Weights of a small GPT-style language model, trained from scratch on English Wikipedia.
Size: 10 layers, 8 heads of 96, MLP 2048 SwiGLU, vocabulary 32768.
Architecture: RMSNorm before each block, rotary positions, no biases in attention or MLP.
Training: a variant of Adam for these matrices, 5414 steps.
MLP neurons of a small language model. Each row is named by its layer, matrix (gate and up: input weights) and neuron, and shows model dimensions 144-207. Each number is 50 + 15 x the weight over its row's rms, rounded and kept within 0 to 99. A neuron's up and down rows have the sign that makes its largest values positive.
A block is one neuron, or neurons of one layer that tend to fire together. After each block is what it responds to, as a language model described it from the Wikipedia text at the highest values.

L6.gate891:28 33 70 58 33 35 50 51 74 47 46 61 47 59 07 47 37 51 43 35 27 39 71 34 54 48 33 69 43 48 55 53 47 43 43 50 47 38 57 31 33 33 51 53 42 45 82 30 31 31 54 49 18 39 53 55 49 40 29 79 57 48 48 48
L6.up891:32 46 48 57 65 47 08 50 55 57 44 62 65 22 51 53 39 23 41 46 76 42 57 50 53 62 53 37 39 52 32 04 58 59 40 86 57 48 48 27 36 52 44 30 66 44 58 54 41 99 60 30 61 49 45 57 39 76 72 67 44 29 43 40
L6.gate1249:57 39 37 56 50 56 48 62 46 49 46 22 47 59 43 30 33 41 69 31 39 67 62 83 51 58 75 43 33 44 53 47 42 32 53 18 52 45 67 73 57 33 63 36 54 86 36 43 41 14 75 74 48 44 74 34 55 64 41 24 44 49 70 78
L6.up1249:32 46 49 52 20 34 66 41 53 58 42 46 59 66 60 46 27 58 41 54 73 34 63 28 43 31 37 39 36 67 68 39 46 63 52 92 52 27 46 44 25 59 60 59 83 49 44 43 53 51 47 30 54 32 57 47 46 37 65 77 36 25 33 31
L6.gate1407:37 74 21 49 44 76 68 44 53 75 58 61 49 37 44 74 29 42 30 60 64 39 39 70 29 17 75 58 40 60 56 53 45 58 47 49 70 55 40 66 70 37 31 48 25 56 44 40 42 46 76 31 32 41 61 32 41 78 58 37 45 45 66 68
L6.up1407:79 58 63 72 67 46 72 44 66 53 44 21 63 36 50 49 52 43 48 68 43 67 51 56 35 66 51 31 31 34 62 31 38 07 53 46 16 50 38 66 38 70 68 53 45 34 56 54 35 45 44 51 60 23 42 52 37 45 42 39 33 54 54 22
L6.gate1471:41 62 43 41 65 45 61 56 71 35 61 49 54 76 61 34 51 37 84 36 49 50 64 60 49 70 48 53 31 77 39 26 50 43 54 43 43 35 53 63 50 62 41 37 25 34 48 51 71 81 62 54 36 67 32 39 44 61 50 39 52 65 74 38
L6.up1471:34 80 39 31 34 46 59 32 43 68 62 43 54 62 81 53 13 56 33 59 70 81 75 38 55 74 83 15 57 67 30 33 30 62 58 53 31 73 29 69 49 40 34 67 49 63 34 25 41 60 71 64 53 46 37 60 47 57 41 44 66 38 37 41
Description: Table cell separators

L5.gate1453:20 27 42 49 34 54 35 56 57 62 77 43 43 63 26 33 49 58 48 57 59 59 64 37 37 55 72 56 57 46 54 38 34 38 42 39 22 49 43 57 45 41 11 38 50 44 99 41 33 43 54 50 49 25 48 47 61 54 32 62 55 56 52 25
L5.up1453:50 45 30 36 32 27 68 59 40 43 32 53 24 59 53 31 58 62 41 31 48 51 65 62 36 72 51 54 61 68 48 33 45 39 43 39 45 56 68 44 33 18 53 70 75 61 37 54 19 51 70 46 72 38 43 58 29 51 38 17 46 35 82 48
Description: Table cell separators

L5.gate215:38 33 45 67 57 58 42 51 20 65 86 61 73 29 30 23 65 51 57 59 40 74 51 34 56 49 52 34 66 82 53 38 36 66 60 47 61 58 52 32 37 33 48 53 86 54 50 25 60 46 42 42 43 25 75 56 35 43 48 37 59 39 59 35
L5.up215:36 63 72 32 40 29 57 34 64 84 45 28 73 61 10 39 37 51 46 52 56 39 34 41 61 39 54 44 39 80 30 34 63 57 36 66 64 57 28 28 56 27 39 25 42 34 47 52 46 46 47 62 28 27 16 53 42 67 56 42 58 49 46 35
Description: Repeated proper-name endings

L7.gate542:79 36 37 53 26 54 46 73 50 63 61 39 41 36 69 40 64 60 77 56 53 38 23 67 28 45 52 51 88 49 34 33 15 39 48 48 47 48 47 58 81 49 49 56 54 49 66 52 52 65 41 58 45 95 45 43 56 45 28 69 57 63 67 17
L7.up542:42 90 45 60 36 61 45 36 23 52 51 20 55 60 57 29 37 65 40 50 56 29 54 44 47 50 32 58 47 28 36 66 52 66 78 42 13 41 47 53 48 42 64 45 65 68 18 40 61 53 67 36 43 51 53 43 56 48 20 65 54 50 60 53
L7.gate1427:71 53 77 50 55 29 43 31 52 70 52 64 59 21 57 57 79 65 26 47 51 26 45 40 40 46 52 25 55 63 36 53 41 50 40 24 44 63 61 55 34 47 13 71 79 53 57 43 57 66 46 50 43 32 27 45 36 61 20 73 83 24 54 60
L7.up1427:84 65 55 55 25 38 49 52 38 77 83 60 55 41 47 40 55 34 46 57 56 33 45 57 35 33 39 29 39 80 73 68 33 58 28 44 46 66 16 18 35 50 40 65 70 45 34 23 45 61 52 58 40 51 34 33 74 46 60 46 42 62 43 68
L7.gate1901:52 47 44 32 41 57 43 51 43 41 72 50 63 69 82 49 58 50 35 38 67 38 58 56 34 32 70 47 61 34 50 61 55 49 48 34 39 51 55 37 27 64 49 60 29 60 61 59 45 62 56 38 47 58 25 58 27 63 44 45 18 42 49 58
L7.up1901:33 77 73 64 19 56 20 52 38 63 50 37 44 57 35 39 69 62 33 38 46 54 66 63 46 42 66 37 40 60 52 50 57 55 52 14 43 43 55 72 61 55 48 92 66 66 62 57 67 54 40 27 50 40 42 67 55 44 39 30 56 52 46 77
L7.gate1999:05 42 44 65 32 47 58 35 67 55 54 43 40 59 65 42 91 50 54 34 61 66 45 74 53 39 28 21 47 72 44 48 66 56 78 46 33 42 39 43 56 46 17 63 57 85 43 40 67 31 69 56 34 33 38 59 38 42 72 40 66 64 39 74
L7.up1999:48 41 43 59 53 69 37 56 68 63 48 48 50 49 65 82 40 33 47 52 32 37 53 61 50 33 51 53 56 58 36 33 42 22 60 32 60 36 79 45 41 35 49 69 56 77 31 35 50 53 73 25 54 43 36 44 73 29 45 72 28 61 66 51
Description: Numeric-field starts

L7.gate298:65 39 40 30 39 60 35 53 35 29 60 45 49 43 61 16 42 45 55 71 56 63 47 16 58 54 67 61 41 30 53 39 40 41 48 47 38 35 65 39 40 57 43 54 68 55 79 47 53 35 53 44 37 57 37 50 71 60 77 23 95 52 21 17
L7.up298:08 36 60 49 29 48 52 65 55 37 46 80 45 63 72 62 85 56 55 47 59 44 48 49 54 38 65 43 30 41 80 39 59 31 62 62 50 54 45 60 29 27 37 44 28 55 36 45 73 32 61 40 47 44 71 44 62 81 59 37 33 59 35 60
L7.gate1595:61 59 53 64 42 69 46 36 45 37 51 42 36 47 58 36 45 55 31 58 37 21 66 61 80 31 34 43 49 69 59 44 59 33 44 59 71 45 39 00 33 32 44 59 46 63 33 61 88 40 59 39 36 49 45 53 63 81 39 63 47 53 36 49
L7.up1595:56 71 36 60 35 46 54 66 58 36 54 35 53 51 67 80 56 57 54 60 66 49 54 24 38 29 27 44 75 62 39 37 31 40 48 35 49 54 58 54 55 58 38 64 53 76 40 45 62 33 51 64 29 46 60 55 56 54 51 57 69 52 43 35
L7.gate1827:69 48 27 41 63 26 77 46 56 27 33 43 36 53 45 57 32 54 64 36 25 54 65 39 43 70 63 78 54 32 37 48 42 57 26 47 54 63 42 43 48 43 59 05 28 81 41 33 38 45 46 77 45 76 46 39 45 45 66 36 49 40 65 58
L7.up1827:56 37 66 31 54 57 39 22 58 65 55 31 69 63 51 46 43 62 50 56 61 36 72 39 49 61 73 85 50 62 34 58 61 59 67 68 52 64 26 50 24 28 41 21 52 99 53 22 48 51 36 76 56 30 37 26 49 61 36 56 57 26 60 47
L7.gate2007:64 63 35 42 65 33 58 54 48 31 23 28 25 50 37 48 70 38 60 72 36 50 50 39 26 70 36 64 58 42 47 89 52 57 59 45 56 69 40 54 49 25 54 69 50 29 49 73 37 61 57 53 39 30 48 65 43 62 76 27 41 54 73 57
L7.up2007:57 32 39 61 35 41 39 30 51 28 71 58 48 10 47 36 41 36 66 51 66 36 40 19 40 58 60 45 65 50 46 47 53 63 84 63 39 79 64 44 53 01 52 58 57 53 60 46 43 53 46 34 58 47 48 61 64 72 51 33 41 42 50 29
Description: Capital R name starts

L5.gate1830:43 39 23 31 77 48 33 62 38 55 37 50 46 50 73 57 24 26 79 54 29 40 56 37 34 03 66 41 53 58 53 59 65 53 24 28 55 38 81 62 52 39 52 42 51 49 45 09 45 48 66 25 32 49 46 45 43 43 57 41 48 46 51 38
L5.up1830:63 47 73 41 57 60 64 38 49 52 49 43 64 70 23 38 49 58 57 56 67 46 58 28 33 47 37 45 66 66 33 71 57 66 42 59 55 62 49 52 64 36 44 76 67 50 47 64 41 31 54 63 37 24 46 60 42 39 49 34 30 37 30 67
Description: Before a club or team name

L5.gate1631:56 71 24 66 36 44 24 48 50 64 31 38 59 43 56 39 55 17 64 32 45 37 36 41 55 39 49 44 76 36 28 40 56 65 61 33 13 71 40 42 66 56 42 41 41 56 58 59 42 44 40 68 27 59 49 46 37 44 56 45 69 41 48 52
L5.up1631:50 34 54 58 41 20 30 64 41 32 42 34 54 22 61 27 40 37 46 45 59 45 44 53 48 42 48 38 60 42 17 53 39 78 41 47 55 58 22 41 63 49 43 50 67 58 70 56 61 33 47 51 36 75 36 88 40 55 66 49 62 45 48 46
Description: Word-initial letter R

L6.gate319:56 68 37 74 66 67 68 55 58 37 31 53 64 32 37 54 56 37 60 66 54 54 46 70 35 42 37 33 31 44 41 57 03 39 56 47 60 45 48 52 50 54 21 66 56 32 34 40 65 67 46 52 41 48 48 89 57 52 45 63 62 44 21 52
L6.up319:05 56 26 60 82 49 60 72 13 21 48 67 78 13 37 47 56 28 56 42 51 38 76 38 61 27 64 57 45 71 48 39 45 50 64 40 80 54 82 51 58 32 00 69 26 24 46 62 48 43 44 56 60 68 49 47 33 62 43 61 45 26 42 36
L6.gate965:76 69 49 49 60 40 48 64 36 51 53 53 74 68 42 37 59 37 42 48 54 65 51 47 43 50 30 55 21 71 51 42 42 41 47 47 55 49 45 55 47 46 50 28 63 45 30 67 25 59 50 46 43 58 58 51 40 48 43 52 23 68 54 57
L6.up965:49 56 52 49 43 53 81 76 33 54 49 67 35 32 87 57 49 52 38 46 47 54 39 49 54 57 10 36 23 51 20 18 40 52 57 56 70 68 37 26 53 75 85 59 55 57 59 44 70 73 33 49 24 61 38 66 58 50 55 58 59 55 43 45
L6.gate1520:62 45 30 66 53 70 36 35 56 64 52 60 60 16 26 16 40 46 87 52 40 72 62 44 45 61 30 57 29 83 04 92 45 40 83 52 77 35 28 44 45 31 53 59 69 59 23 69 28 68 57 57 33 52 55 69 21 51 50 41 42 34 15 33
L6.up1520:61 69 34 36 58 53 22 55 69 53 64 59 47 40 37 45 42 51 50 62 43 73 91 61 65 78 51 43 27 93 38 53 44 40 66 66 68 41 43 38 54 44 16 66 47 38 56 40 34 34 63 57 39 54 38 73 49 76 52 34 42 51 67 43
L6.gate1673:61 47 56 32 58 63 39 58 61 54 61 39 42 65 41 60 35 48 47 79 68 38 51 14 45 57 50 72 53 52 35 43 31 43 43 56 65 50 60 48 58 37 48 63 70 34 23 54 45 59 58 89 44 88 14 44 44 47 58 51 62 57 50 47
L6.up1673:84 24 23 57 53 76 62 28 47 54 45 44 79 24 66 42 44 38 52 80 41 46 48 38 44 55 35 61 74 32 33 67 33 76 46 53 52 45 69 61 61 25 49 42 72 34 46 35 45 78 46 61 42 47 36 49 56 57 42 40 24 50 51 76
Description: Place-name completion tokens

L7.gate367:46 49 56 46 79 54 28 61 55 34 75 79 70 66 42 76 36 64 42 26 59 64 56 40 43 41 35 31 41 55 49 57 45 45 75 47 34 48 57 82 66 50 80 56 42 21 54 36 39 49 47 28 65 55 57 38 57 62 67 59 42 78 38 53
L7.up367:50 36 57 78 47 57 65 55 53 57 46 61 52 50 64 55 47 76 58 53 43 65 32 66 39 37 31 44 50 44 55 63 42 73 73 34 60 42 77 41 45 31 52 55 17 74 46 70 45 69 45 64 87 38 48 73 35 27 47 33 30 71 71 91
L7.gate505:30 65 50 48 51 48 19 41 50 45 44 43 72 23 60 39 40 36 51 66 80 61 53 36 55 41 73 49 59 69 32 34 26 66 56 51 63 23 62 47 75 46 59 63 56 55 50 45 37 36 51 11 36 55 38 51 39 44 51 60 63 58 30 49
L7.up505:37 41 79 59 55 39 39 74 47 36 44 51 56 45 49 48 57 46 38 72 51 53 69 61 17 66 54 48 44 59 58 28 52 73 51 40 67 30 40 31 75 42 58 40 57 68 55 60 56 61 41 34 51 41 46 35 30 75 33 33 40 44 69 22
L7.gate841:35 57 51 25 44 55 18 56 33 26 55 57 24 71 64 58 63 31 63 36 57 69 68 66 47 50 79 42 58 56 57 48 42 48 43 31 28 46 29 51 64 35 49 34 44 28 43 58 75 41 48 57 82 64 27 81 30 63 64 42 54 31 64 50
L7.up841:32 67 32 68 49 61 51 68 31 00 37 45 52 35 70 51 62 61 19 83 67 60 24 25 31 62 51 50 72 79 49 59 55 56 61 70 59 66 76 40 53 34 72 63 34 37 50 45 45 45 64 53 55 83 35 46 37 34 57 55 80 42 42 46
L7.gate887:74 51 45 63 45 42 18 72 46 38 46 70 39 50 46 48 44 50 34 54 56 74 58 47 51 60 68 53 30 66 45 14 69 50 66 28 46 35 60 37 40 47 39 42 28 60 36 70 51 60 59 37 64 61 48 54 22 45 44 72 44 66 50 47
L7.up887:34 36 84 32 83 57 40 51 37 46 42 48 58 43 72 37 48 62 55 37 49 68 54 71 48 57 66 55 41 25 58 46 35 68 17 54 35 65 49 50 41 20 51 78 50 64 48 37 65 44 62 41 60 22 47 65 48 50 61 33 56 52 40 64
Description: Start of place or club names

L6.gate367:48 36 47 25 66 31 65 49 40 57 89 36 49 69 44 48 50 68 48 43 69 44 46 65 48 49 29 69 49 42 46 52 37 77 29 47 66 61 48 39 70 52 65 52 63 37 28 39 48 48 65 55 40 32 50 40 67 72 82 26 74 38 51 79
L6.up367:28 74 31 29 30 72 31 43 27 29 39 62 40 57 66 66 74 54 51 62 37 50 58 40 55 51 48 47 98 49 50 41 29 32 63 65 70 35 80 24 43 60 60 47 37 64 65 39 63 72 58 48 14 38 30 47 21 45 25 46 49 39 48 63
L6.gate925:56 33 54 47 33 63 39 41 63 79 41 38 22 43 46 44 78 39 36 72 19 42 63 33 67 52 29 64 47 45 45 25 25 66 54 44 33 40 57 58 70 55 84 40 55 84 51 43 49 54 69 62 33 73 30 33 56 31 90 45 38 63 44 37
L6.up925:55 50 44 30 31 71 53 42 51 33 36 61 49 52 57 50 68 68 66 65 55 31 35 91 35 59 33 62 62 54 51 60 62 33 40 40 39 43 56 45 35 50 55 45 61 55 44 61 25 52 53 52 37 57 75 59 36 33 74 48 31 59 75 65
L6.gate1593:42 49 55 51 54 22 41 43 57 41 46 20 73 52 62 62 37 36 55 65 45 69 71 87 38 56 66 64 49 60 27 83 51 41 58 62 47 72 49 42 66 36 74 69 61 57 38 57 47 59 35 45 53 36 87 29 45 62 48 35 46 34 27 52
L6.up1593:52 64 69 54 73 62 36 36 53 34 55 78 33 65 35 51 40 60 49 32 78 40 57 43 29 36 45 48 74 58 64 76 51 60 39 65 45 43 52 44 55 30 70 41 66 48 44 15 38 69 42 36 77 69 49 53 44 49 38 49 50 62 53 38
L6.gate1923:57 30 26 27 46 27 20 47 20 33 62 34 63 48 42 38 41 39 70 67 21 61 62 50 41 81 51 54 47 35 47 43 39 31 68 29 41 47 52 66 35 59 25 37 52 56 65 54 60 61 65 52 31 62 66 78 40 59 62 61 52 49 47 44
L6.up1923:70 54 53 39 39 67 44 42 39 51 53 67 76 67 42 34 63 45 32 55 47 34 60 48 58 30 45 77 63 41 50 14 58 56 03 63 75 31 34 47 56 40 54 72 18 51 46 50 65 47 58 37 59 50 40 26 47 81 73 46 40 78 64 42
Description: Match score separators

L6.gate18:41 73 73 68 61 49 54 74 59 50 65 61 25 38 74 44 41 34 65 76 23 72 46 30 49 37 49 33 50 30 42 61 58 52 45 80 52 88 74 33 52 51 61 42 48 65 66 55 58 33 49 47 53 49 41 53 00 56 68 54 47 63 59 36
L6.up18:37 57 50 35 47 67 30 21 38 65 29 64 33 63 40 66 64 52 53 34 64 56 40 36 43 18 60 74 47 60 71 42 47 64 99 34 36 46 16 29 47 28 60 39 59 45 26 64 48 48 50 38 42 33 46 62 41 61 52 43 56 38 18 79
L6.gate705:52 40 41 50 29 56 53 12 48 63 39 62 64 54 42 86 29 67 50 61 77 34 59 53 49 47 39 57 44 73 44 62 50 51 60 69 45 34 42 41 29 22 40 59 41 68 41 69 67 43 71 64 58 82 45 56 55 52 63 62 53 26 26 26
L6.up705:37 46 63 39 48 40 79 41 16 49 62 49 62 67 44 57 23 64 74 50 36 50 57 84 67 42 36 26 49 63 53 62 51 87 38 76 74 54 60 46 44 36 49 78 57 55 49 81 22 46 62 60 53 39 42 37 64 82 42 58 55 34 21 30
L6.gate885:24 28 51 62 76 52 43 28 44 42 41 51 55 49 61 66 75 37 36 57 46 55 46 71 66 16 50 71 56 59 58 52 61 35 73 50 27 47 21 58 43 43 38 79 59 67 44 42 36 21 44 46 45 40 39 65 38 53 57 57 68 55 19 52
L6.up885:28 58 49 37 22 40 48 30 43 57 22 33 42 86 45 53 37 89 70 45 58 32 49 67 51 56 37 21 22 79 68 54 36 51 49 80 30 33 41 23 43 57 30 44 59 49 31 31 72 22 61 59 54 43 67 32 64 63 56 67 55 48 46 51
L6.gate1684:17 59 39 68 49 33 49 43 45 51 43 33 43 41 58 47 62 46 77 54 68 41 34 47 47 45 32 65 58 55 35 52 57 80 49 59 57 68 45 38 50 36 62 81 49 34 39 71 34 53 54 90 44 36 43 56 31 66 84 53 76 38 15 43
L6.up1684:37 27 44 27 62 59 60 46 37 69 48 60 37 42 34 35 36 38 54 48 39 69 25 88 47 43 44 26 36 62 35 53 38 56 47 49 51 38 78 62 28 53 36 70 46 63 24 11 32 39 54 53 21 34 32 49 38 54 56 44 46 70 33 59
Description: Start of proper names